python train.py --n_head=5 --head_dim=128 --rope_fraction=1.0 --qk_norm=false --bias="none" --init_std_qkv=0.0145 --optimizer="adam_variant" --schedule="wsd" --seq_len=1024
MLP neurons of a small language model. Each row is named by its layer, matrix (down: output weights) and neuron, and shows model dimensions 32-159. Each number is 500 + 25 x the weight over its row's rms, rounded and kept within 0 to 999. Numbers have three digits each. A neuron's up and down rows have the sign that makes its largest values positive.
A block is one neuron, or neurons of one layer that tend to fire together. After each block is what it responds to, as a language model described it from the Wikipedia text at the highest values.

L2.down124:524507474460480498493484436522454502520516474505533506487546474456463524536471518516520474504547497496495499541509482459545527536528530476493501505484547475515452541484502510489523494523548495501505506461530472468530495479525475482496500490503474517493509488518547489522480499506495546457503528482519494568462510531514453536450455519466522465510501467479536493529535486516506501536483
L2.down311:474525472456514477506435489537508508481507475462527477507488516479498551525515504487515456486474532499500477513555520426494528465491507461496544524490488497438465519515498524535494517464504511464485535495529493500518525518515467491501506495494472486473529525493528494545506493488519491485523475464462433466493545531501511527449467480511528530531514528482551445507533467511538503520500
L2.down409:490512505494520479513474451515506555478534533438523479505493458504525491533496484511530461531520509504481487498492491403474491526487487512510463488462526531547498504518503478476511500520509526519514484470519488506508504489465512481509502490490505524510496515488529530469512513489476498492468526512494489495470526484458486470519495529487482456519460544546480496519511505501486496455505
L2.down480:525477474476444504512462499528477446486510488449526529522501442440452444542514508517491455494520482479456509468471426516498486540504478505529483551493476490533524504509470474581506502459463516493524481453508512532530493471489486507528519494505561516507543490445511504528508512496495475501490457498527458479484530480545511542498499522468530524525490490499441491514553511521508515507486
L2.down540:503523505492513490481471497484497518485511490497527500502520484477551527519559496449495487494518494473481504484483526466511464523514520493549499504435446473440502482500514456514490506515493485492507506487530520486525507470470526530515501491460514513497529511497512490450493513480513512500480519507474466544471523522547451484488499465521473528463495514486490518480496531542491551482509
L2.down766:502481519508509483548464561454479547478527465515517509485489473491475517462541497476512485488518475508489475536465511508518549497513461474493459517479526490469451501503482522548478505513465518469494494494519482537501519489509482481508504511480519510465527513471554483510484501517507515475473496483485486491476518504475498488514506482493511482492481552499492435492507497510491538506521
L2.down1021:506503519476458490541510511486510502469463538470497548517500482447492490471511554485506512537511471492489468523510497485515522516512503489488480505465487484525535509460475538536515534472508497477468488490483469507502490500515478444467541530562539526471518483488524512509519495531536496518455490524477470510466497476490554485492509526496557507523499464497520513462486504523461501523501
L2.down1709:531482456510473502517461526508472487512493487515468507511462518561497520487497506500523480501515517505513497490471495468550516521523494478475514522493458464473508495532486525513529499473478501445484487532529520476536504471490495499565468516515531504502468455520529494516505518483483466526478538496528484479497501564500523515484500525504481551498497522535500481515504532525525504504497
The verb is or was right after an article subject's name in Wikipedia first sentences (Lisle was, Blinatumomab is), plus weaker scattered tokens.

L4.down1414:479473475467519459533487512520466475478522474469487436495477498470494505434526510444478470495519514528461520451478483458488490493504489506526441526562477477483452524532490524510537510517477503490504500470539545474495533478528533460504484463526534473480527519517532510517488482484518517443492491499512482491500490530528471479513504508525504525533508522482493480497487508521484512494510
Pipe or semicolon separators deep inside numeric table rows, mostly sports stats and standings, e.g. 14 | 1 | 1 | 4, or Total: 78; 11; 7; 1;.

L3.down89:525535473521504480470502480524509510440533500479539514478511528443482522527527518522474482520457496511501509495494478416526529476518538536483510491470482465512527527491501543485504507465468540517477440426506483497507482447496498514521493521502481483485513498487509513525493519476510482459497525526485501495494541477486553494484474483489494502502455491484492496498465558498547516511460
L3.down544:530477507490495484489492513450457512533505494464510497458495508519542532518493478469461492544460484502442468492474562442485487488519522477488488475514496536512474494489509504529510488488493547508525509524482506499489473493509466499547473501513526488462510522476560503498526503512498509547533528527489453485507472488502468531514509462555507518483466538515485496496549475527511478500491
L3.down568:503475507474537512508499496450481544526517515492509519478474497458498495513497508481442520526489463510514478556494529421488468473513538476502473517469471520458521468536479499510474531506521532494532506545493475492520560494495487512504505479514496473514509478504528515495476483478490507503476523463483491506482524531483498502543543498518472513473497499488491459525502550532475520505460
L3.down777:531522488490534509500490510507519522473510526467514543487488481472528470480545493512439522522492504477488495493497497434500460468523533532493569480507533477449488511521505517545577499493536478489507509482492513534460540515523472501511490506463503469491488527500479518531498468499502487482491537552455545562542492497488473499485502507521521491504506526472495544482478526485498506512488
L3.down990:519454508498491538490439502477484508505510522508490519518510517509477509493463506532480491488442523518493477486493484503549490524469488473454512529499466560513628484485512512499526507501527488525529488457535548494488476483525466560520529506517496506540521520529494511493464535464498526515503461456462499517497530520518493521510494499482482468493483505487491486557505488504487537482483
L3.down1027:481502499492528497509498532523547534480495485545511523496512470518503502523486532481458503532507516546477505555471473383536491542505481480482458545469460502504529507528479498506542530509499545485474526504478504488529533491543532515463478486489546522506492524486509468538494506509504523477467460496522483485495536480513489506570494504519509477481523515484493463510553500541498514497475
L3.down1338:487473482497492485474491472500491524527559503451513522506476481477482472529509535522501483545483460499572474512496536427536486460521503457497502545483536502445537508492492527526474498506502565491474509507468455525539491485493502487501518541517520446471503487512513498507487455478490506461509501484490489520507495557470514519478518516497518535551499475436506501525514508533522518515445
L3.down1382:502500516465479496509531507517487501485496477486515502425541483520460472463534513462514532557502507511501456482516525483512513479507514487509520502470503496470482516461490516520478490494506499512489522483511485501518523492546489497473491496497473474477509496507490530464454501504503513480465528486488492482501480510526473495497502507515527498499493505487542455490496510516501523515480
The main verb or predicate right after a subject opening a Wikipedia article or paragraph, mostly "is" in "X is a…" (also was, died, of).

L2.down271:487521459484501500487452503471476466499483498499475499465498542504545457533493490517494521488470516484497516474544517455582510490474510484478518521501513487481519481531462526515511453505550520493503536488496515453485511468507514513456491497505554482470466484528510522464501532512485520484530483503470540484479465550483547506509504503540478508476472495534507439504516489507481510533489
L2.down386:484487508533512531481490486479483500478518456471538473481554486521510506499520491520491526456513510488467458486479499509497504497447509489589542532485520488503531491528507554508522497488517520460497486475500474482515481487498532513519534516501502510546557511495554498488479511484480495488448519521496473497487504462523536478496494462471532499537508482490515498519459511503488470486501
L2.down513:489502483528481511510553534526486459493534470497490444487479490532472533497472472496520509521503481532467473485507515437483545468468470495523519509484468512470496523523492507450486511499493517450510484506539510509488489481496480519499428419482507485475499473479514488493490499494469493511498553501491450502529470504502470546523502498511465503481498500513486471534481500492502458521495
L2.down715:436462508531470508499512514465519495503501475515474472507524519472517507455493460502493502550482479486553514477468503506531496515524519515494512529497461471499518491480530509479479496479512496527476514495485495511470488516490549528503488506489511453490470508486488532521501512478467496478523490504529507517511470519544490529477513511515494490541509487488504458536478493502516413493489
L2.down919:515503476462487528504474467473538558505461472484514489480487469528447518507470489443506537492504523517495453502518502459486500528453491491502506468517473460467452530545487506512540511531459468493536485498500536489482477480493491498491549515467459517496516495451494495506490499491468495518490530463517567501512478515473454507489512487494512518500468502481464528500477508513471507466463
L2.down928:475556462505498493454505504494504474518507524538494505523524578484497503579526492531525502500526515509528533503516505434526488489461541480540490482490522515490518480509480496528503485516474518484544531467490513485500485542533485466485496483492507499509501489476519523511501492422472489489480536498525495490509468509494547583525519465557501539541499504543463461498529516508490490522486
L2.down1057:528499482474468495503473489478510503545463482485463533468463551547488506493484493518466480504495476514557509522507503406504505484513526463506506521512515507512490510502495477479517501477526557493468464485477524486473534503502505497477506483462515443485510459476475444511491479502524457492499550511509490499485502528495496482471458475498465514488476555476511517535500511451531490497502
L2.down1675:477491537524503465501482497480518524497478521529461463503504463526538474464501510539519522493464522545536522551517475445490506524523506495501491504531475494518502488504522475542524535527470547471495496484507466497496486490527488478513494489505527462474478514531486500560510524502455548441503490555500518474536455517481544511521483511514520498560534560527461499545525489510478496502479
Words naming a stage or time in a contest, chiefly "final" in "in the final" and "opening" match, plus "in", "during", "just", "only".

L3.down74:531466538525493519541489503479493500519487516502527497542505509527461442529497487501518480454539549498502503524516479529488468545492447506516464477536478491494511480519558498502507547505510518489491568528488509520477506506522500515492506506497487491521500506441511522501484520467499515513524563482483471512534508476481463534530477488501516519527475504515530522514524482511495452504498
L3.down179:509505497471501484477524500531517522543493464548492488518539534532553464461484493486504502493479498531527471483527501426529483559488496524477550443535484464529471542488498469498502438494510504512489511523458540478446453510495466531464524492525474450499453521520518508509525498472454491499516532522511528493492507494536514526509505480473493499497504534508515440509486494540501506515507
L3.down261:519505525567527483519481519529500565480513467514465533511498499492485481537524469510543510470480463538496463519458509448451532507492500489485479450536490502519477505490545466475532504532504503475464458477514490517529496521535513467498524522523458497457469494471512500495517487509534506495510506517506510497489536515468526476550485487468513538495484508516561476487493470506561483545523
L3.down560:454529467505498493505520495460532488502517480517500518477515528497491487479475487496480503461502463505469468504517538500456478478467493494516512513489487482508501535460535516522481545541518508555542493492510534504474504460498507471495475457533519475482511500517507453514514506474493522478512482489516495516512497509516533498483467545524487486552492497492489468510512520535514501466505
L3.down562:539492444491504533510500511467483484497449537458465501529528480474485484530464510481526527512523462522477512470493501490500500545518483497487494512519496501509461489457473464481488486448487472472472512531464548518543541490460489475563502459480512498473506499450531514446484516472506530509543554484509503516508493445524521517500505470503488509481500514501465509495469514510476484453518
L3.down620:491492504467498494506458531511508458502492507535515485494486500462481515520483475516533513462516509527507492491458508378475519527540541540517452509499476508501480504531509552492479529517473513517531523502494503509495505481521536477526492483492501484489495507499527502509515458527470476487533523545524509506498508495487511543517520443493550494534493507505458528514484527477515527478498
L3.down1304:516516506503516494455491518513494487537493482466508533475514530530479485461506523515448536483510498492516468505515565419527476471475501498492515486484500469496487499507469493461474508456517484531496504450451475492463532488509487514530529522529488480460497492532506494477512494534458491502480539490495483473520476473479502499500509491472496461504479502509461488469484456505525516536462
L3.down1463:469476479473505497465527525515529481515509514477526480501513480512499525526496541541502449493479439526554531472479493506481496517505562483481494494517511526423473491524503560500520540524506523512437451508488536472481549477490436504487503475465496474525492496497525492525498504516502508531533513519509503523510483545502500484480483490522480465495456536487520509514500504485519489476536
Mainly the dot after "www" or the colon after "Website" in infobox lists; more weakly, heading-closing "==" marks and colons that introduce lists.

L4.down275:421495461496536521485506508494516485496550486464507451496506538492504505479515537482488495481492476491493530505482483448517484496519469519518489494489466474497496468502480509506525510505503504475482498467481547480464482493494504477481470520470516506488533486515522492493502457531518522494520440462511548469505508538500486518513515497472491536489482475474486475462526533504535503533490
Auxiliary do, did, does right after a subject and before not, as in "he did not want", "historians do not have"; also table-cell pipes, had and made.

L2.down41:482537518502498495497516502474547506471491532494518480542506493500540493545526515497516506513512531457474507494490517479545491526468496555508517421492470462507466506500507507477512464543517508529497497508476557465551467511512513487550463504443484533531476582485551499497536473523488451506466570447504508468471514491488508500480507486488479527413509528473529505500497537488525507490478
L2.down323:476508532478501477552525531543474488472460520466517501483490519461441495498525513468531537518471551459469509444488465482466532502466530528549495467530536476471491545503532479500536472513507463470523464499547462529538524488519498506539477524460510506502486483515490531489477491477500463473514494541494508505506568532518493498471488481510505504515516444529501504477518507507507530502469
L2.down385:534513508476501523483487542499509510497529494528467498470465505489548517461518477523507480525507535516482524483484484493521473526475516457522514487510507473473502470524456500482514525567537505505523504471480487540458528507534492519493465518449512480510519527487519462517494498524479492493477497459462514441510518508526463464494503467510515506496503512493495526550526469497541516506481
L2.down406:463509489490547462522506489549490464499497520514498486461482514458542508520513523476519510514456450455513533482490493546531489504470466456485464511528487522493491472499529517514514529478485510518532454504498519575550496460491467502499525526547507538523500514491464482518508470481501498538498514472472512483477505503496540470508489536542478540500533494517508457496504453476526500525455
L2.down445:472486548513528472519485491522452482491516498498486512499525544472490522539428485503526499459525510513473490513509522502535516483484514494510525527509497497502475533512511519489526488520464494512488476472500518494506497509526487444544483519507514510484482508502503515546490492526471468546524508501489462463484535468538457462472491533488514513466511502496510511510455516496486529492519
L2.down636:543495502470485530499472470501491502468506506445511496491523511516489526524468475471545521512518500510491452497483526536481485512469493497498491449496460491481509510500380525505479473520495481481540479496490524486519479506541519493481517495490467477516518555510483501526507477519542478498485514517545492503474484519489533490478488513498439511529469479466464509525483453501500509520516
L2.down1070:504504509480517449476483520465488471480527469520493483517536488481493480479501506510529486500532482482531516466497500570530479528520493491540491527542543477500468562546499520515525473491512503532478502517501502482514516484531517503555521519444491478500507530498493482542490544502536503497524496457507518520488489498500494520511479539483486480539521494457493432504497501528507502506503
L2.down1364:492521500427499486501481512530513513512519473494446497485507437528520504439516511512520437552516529504507481514445520487508470527500474462519516477533542432436514492481523556485520506501458515516505493486533450499501522517471499535510488518496522493479537460494491522500496542503513506528516529448510530547505493515497477471463477517493524513496512522527487477486454505509488444498501
Pipe separators in sports league standings tables, especially the one after the losses count that leads into goals for, e.g. "| 3 | 3 | 44"; weaker on scattered prose words.

L4.down803:496425487458471503455482523533512532508519524517513534506516539479484467542518545484531495522471510510512511472538517463511486526448483516465453458465514498505529476512533500456484506435508506509492534481481526505500469524471492478474505496502549488531472464507527568465490470505526521483491507498533521474513499483496483561488493525492511477529509472513492517499462465517487486481434
Mostly the colon after "Website" and similar field labels at the end of Wikipedia infoboxes, plus table pipe separators near row ends, as in "Website:" and "9 |".

L3.down489:491476480513523528477562542481508502520534497503503536501559461485506500518510479505473479532463506473531496507519456460529497518469494471532543517458515465466459484498468502495521543542504455515462520518498460495480511480469543512502518517468515484523490476476465492429530472495526527482503490483540505522513515501531491480505496508507512491532453518435540494469515542529512503476496
L3.down664:496544483509478499500488509498507503503448515501505533485502514469452490502549520478511487464458530545447497503535495466487473520478542492517481516471467519529457496523491489453486471539473451525511428521513527513532538488519507543485507485445466528527493501480515502540510524500468501489514498482476492477497505493523453489530494514477515484489452481488475485519490496575490543457520
L3.down900:548447480471479458495483484466498532468504473524444516482469516503484507494464535469475510496489521511511517464495517518513497476485487543505548487458479507521501448493532557449492525502513531520492516486520496530500503527493498480541481477447509488511493461486503498456467453507518523478500495533478531502528505503504503539463413497484462497497499500492512471516500554487486477484471
L3.down1035:499496523460490463528537538472511492509484538562484504453536452432471482508492525447489519545482485547490475500516487454566492505500520517492448519470492465490458469531500497494493485498477454529508518482487572468515513485495477538499451514479510484525476512507477510514512508529510524449515494522476501495493494499486496502501501518537555526497482446492491494516481505529464534498496
L3.down1106:502457524529531476482505498474557496469495552478442448549498510461543529514505490556516517499478517494502499499506492524487550484510451496514476495492499454477494461486460508474501524534479487519516551532471496508483498504516518476512526508475477488448549500519502477539489501544476516497503512475525476541507457518494490498511503488515442526493542476535515472522487493523499497462485
L3.down1289:473509534473484508522419491485471509518478528471486517515510482503471517488503523493502506491542486510502488535543475399530516460496546498497507536499481508517528518470472526425495485506464465531494476502484529475513523515476513474518442477475493544507482496478515526552507528479465503516494487495498510485513528500502509508486492511484514487507502475489517504501513481525515484514493
L3.down1503:454476542515534445509506490441480528504506515499462456457526480472499483506520525500501504479489485531518509508478491488562544488478476447486499516479457500461511478547497501512481535514480484531477491446545487477490521500510529481509484511505512523481464452518476539494535501478463532504512451493492475568546496522433540513438478533506483504526483485517496403499508521507515507512494
L3.down1712:473531452560526493511486463480482463467472490494474509448493524480490487486493524515495540519514468524498476486511495484487521486462527523459512474492495475493504474492497516491537452540484461484520518492522534442533508466514484530515511492487505549521524504507530510479501485481488519477515496558521471496505524477483492532489522511489511478476487479471504479482490498523482507520521
Finite verbs right after a subject, mostly do/does/did before not, plus modals (can, shall) and do in foreign names.

L3.down109:454466482490527518497491507510513480521533555505454453459499504543500464520494489481479512526536560448499469478511519527536525488499527506508474473508511526545485443474471489473522545513488519507523487513484507497474528482499547448481500484499493510507504478490523492479477533504532532523529519504494504513510517479469491517507523509480480473495507494517496456503475483488537514527476
L3.down165:514472537495498529534478551518477518490488482517478552538491476498524468476486511497465477482540468485466529524489526490497521498530502513476496505495449491532480540498534496459494478470495495524505497523527453511484540489462499466466456513491535507493502451542527447521491472492498491474516462502460517531510506513488477498493512518521521485505524460486467513463502508479498499506480
L3.down254:521494527540504433473506510544520483494485501507506464534550509499519498485509501510500496472527502522498473527475472589475476473473509533511502477478519536522484521508491547495522517514495524507474510541498522508504489521487485497480524467464506489497523519500500473459521461489483501475477494516465491435490531482508464499562502472489485495486477515489493464499517491482491509493500
L3.down302:539572516496516527534460508500487525455452518507480509524482519462539516509516433478504556520522484472442475469504451492508529542506519477501482498525488495495523483489495543478501463532488532512469535510504490465508462471492520466466464506520482497522452534527490481515488506510499521499480525466516490475490487497500497505497502477551517513512481456479477503497497515499540519509492
L3.down307:485465481530510508502541490464454482509502500493468504536491507500503471498501505475522536511502485488503491483490534447525477473523500510502503462516534520474502513485579502520486490497462464507493517508505475508517504489506492513527507514448469496528505491485526508512474482504512507488574470533491468497505509497470492514476496471508501530508502457526530488532498495454504502515497
L3.down336:466479520513481534502514489505458521489505438517523474498556512496484523445491485497466499501516518508471496508496522469470501475519546509533530536543521505467458517510481481563456506491514498476536493517509483548504472521514493503509487499508479502521538492534497523510529473498506500487484497472499524518527468513515566470448505479508510504503484476473448526492483488528473515515485
L3.down372:515541525490505469456514491481545497493477534483489473516499498472525506533466511496530456524494485511485467447498469509477497522523484517498454471485469518540494529492514502474529556509492495530502480516447491429509479526476498493528473478478516491546491467521484550531447501484527533464523497510466521459490541491505511487535477517495523526540530475463498511520480511490489505526488
L3.down391:543490512480512508473471500497522487510469476498432500526510477513487503488493493500487484528532489454477515490497499454475533476557479490531467496500533514492485494495521503519518511440470476485501577521474520501502511490436523476462462464489503478501525504551497507508542450516502529535495510456535457520480495523521471484540493523469526510520491490501502484499524512474519498506471
Pipe or semicolon separators after a number in sports league or player stats tables, before the goals or points columns (e.g. "3 | 44"); also "in" before a place name or year.

L2.down3:495483516526524518452510536530526446473487515513517533501475524516475491493494484491481549545493507491462507547567480507519502470508470466512488507469511521515508477517506575518489473514506517492513483505511500486481509528518467503529436475493544504472509467494547523484545482472467522448474514521495494500500529518540515507506478494497521505526488519511559475485503546503517472509509
L2.down28:514525558491506488474485538482512498526503532483448500501495523496507534538535529473490490561494503510616485514490527481533442444539492518468513509444473483489499496506532491445487487521504500477477524480542512515515526491494453537521453494454522536535511525532517512480508498479501502490499525516538530504511477498524489492486513496510509491527446494475525473489486536482531493545501
L2.down153:482464524511490473485425488478492493498496479499483475502501480477501487484498495496466455470488519479521496482499450418483513504516476451527503494480497474444502509452442529526507528497532485487468535514562529521529471507520512495529490531480538502480466499506438499481512501503490497485471482534474468465510506482509507519550523486520521513518508506534464488529498512502489483465502
L2.down238:518526515535486472495466527469537458502571526521517519490499493499510506519477503493508489500474504497535503502506489461444483502493507520509491521507487513502506441465493537483433507493506494540497517465475487502494550501482496509540467478431501479537503476499480470500512510487457501488504507467505495542486505453500513509497522504529540472499505507469538488466487487460504546510504
L2.down465:519553499509518550526548507472522455492470529479503503505455473517492550491489478478500552526465503527481440505461496516469512544516520489501499500476472512491482494520461500514524512498520518512469453490519494541514467521509519480495478504493482511530479494488463471514493499459513495529508564502515483460486503548524509554524502447483434509471468503514481484476524498541528512488450
L2.down493:483479504506506517500459503420516501537476525481491518531561525484517548493482458511495525472521498491475511500504523522550510499511450449499507494497456473464534484480448522517510532501538466473478494511467516457511466478462481508474532525494485501528529483478511513496505467501562520525511501501505478462512475523469506474479527510463487503479514501542452521522477521540516501520530
L2.down689:523478451479490515532471480545501526512514518492460528530552522487528491508508508464481514502517481519465490533500507459496563483523551494497531486485529484499574500536537530517518471520498520491506475484559507544532520503427523457472455504533504498527539517543516557481494466473491458553501443553505519491502528520473496490518490520489515528506473477526507483518498506480511502514508
L2.down1596:532500478489472494558494505489500448524518546510460507473524522502490509520469495559505533519499520502510474541522511508489480473483505515502476472473543466544503475488510505495488472525510504513547525478498485526470490488481458502517519515510538483451504500500513522505506503496483541534513545540515473475555535531489492478490503512508539492506480501503458482503464482481488487502554
Mostly the first verb of a clause's predicate right after its subject, especially "did" before "not", also do, concluded, completed.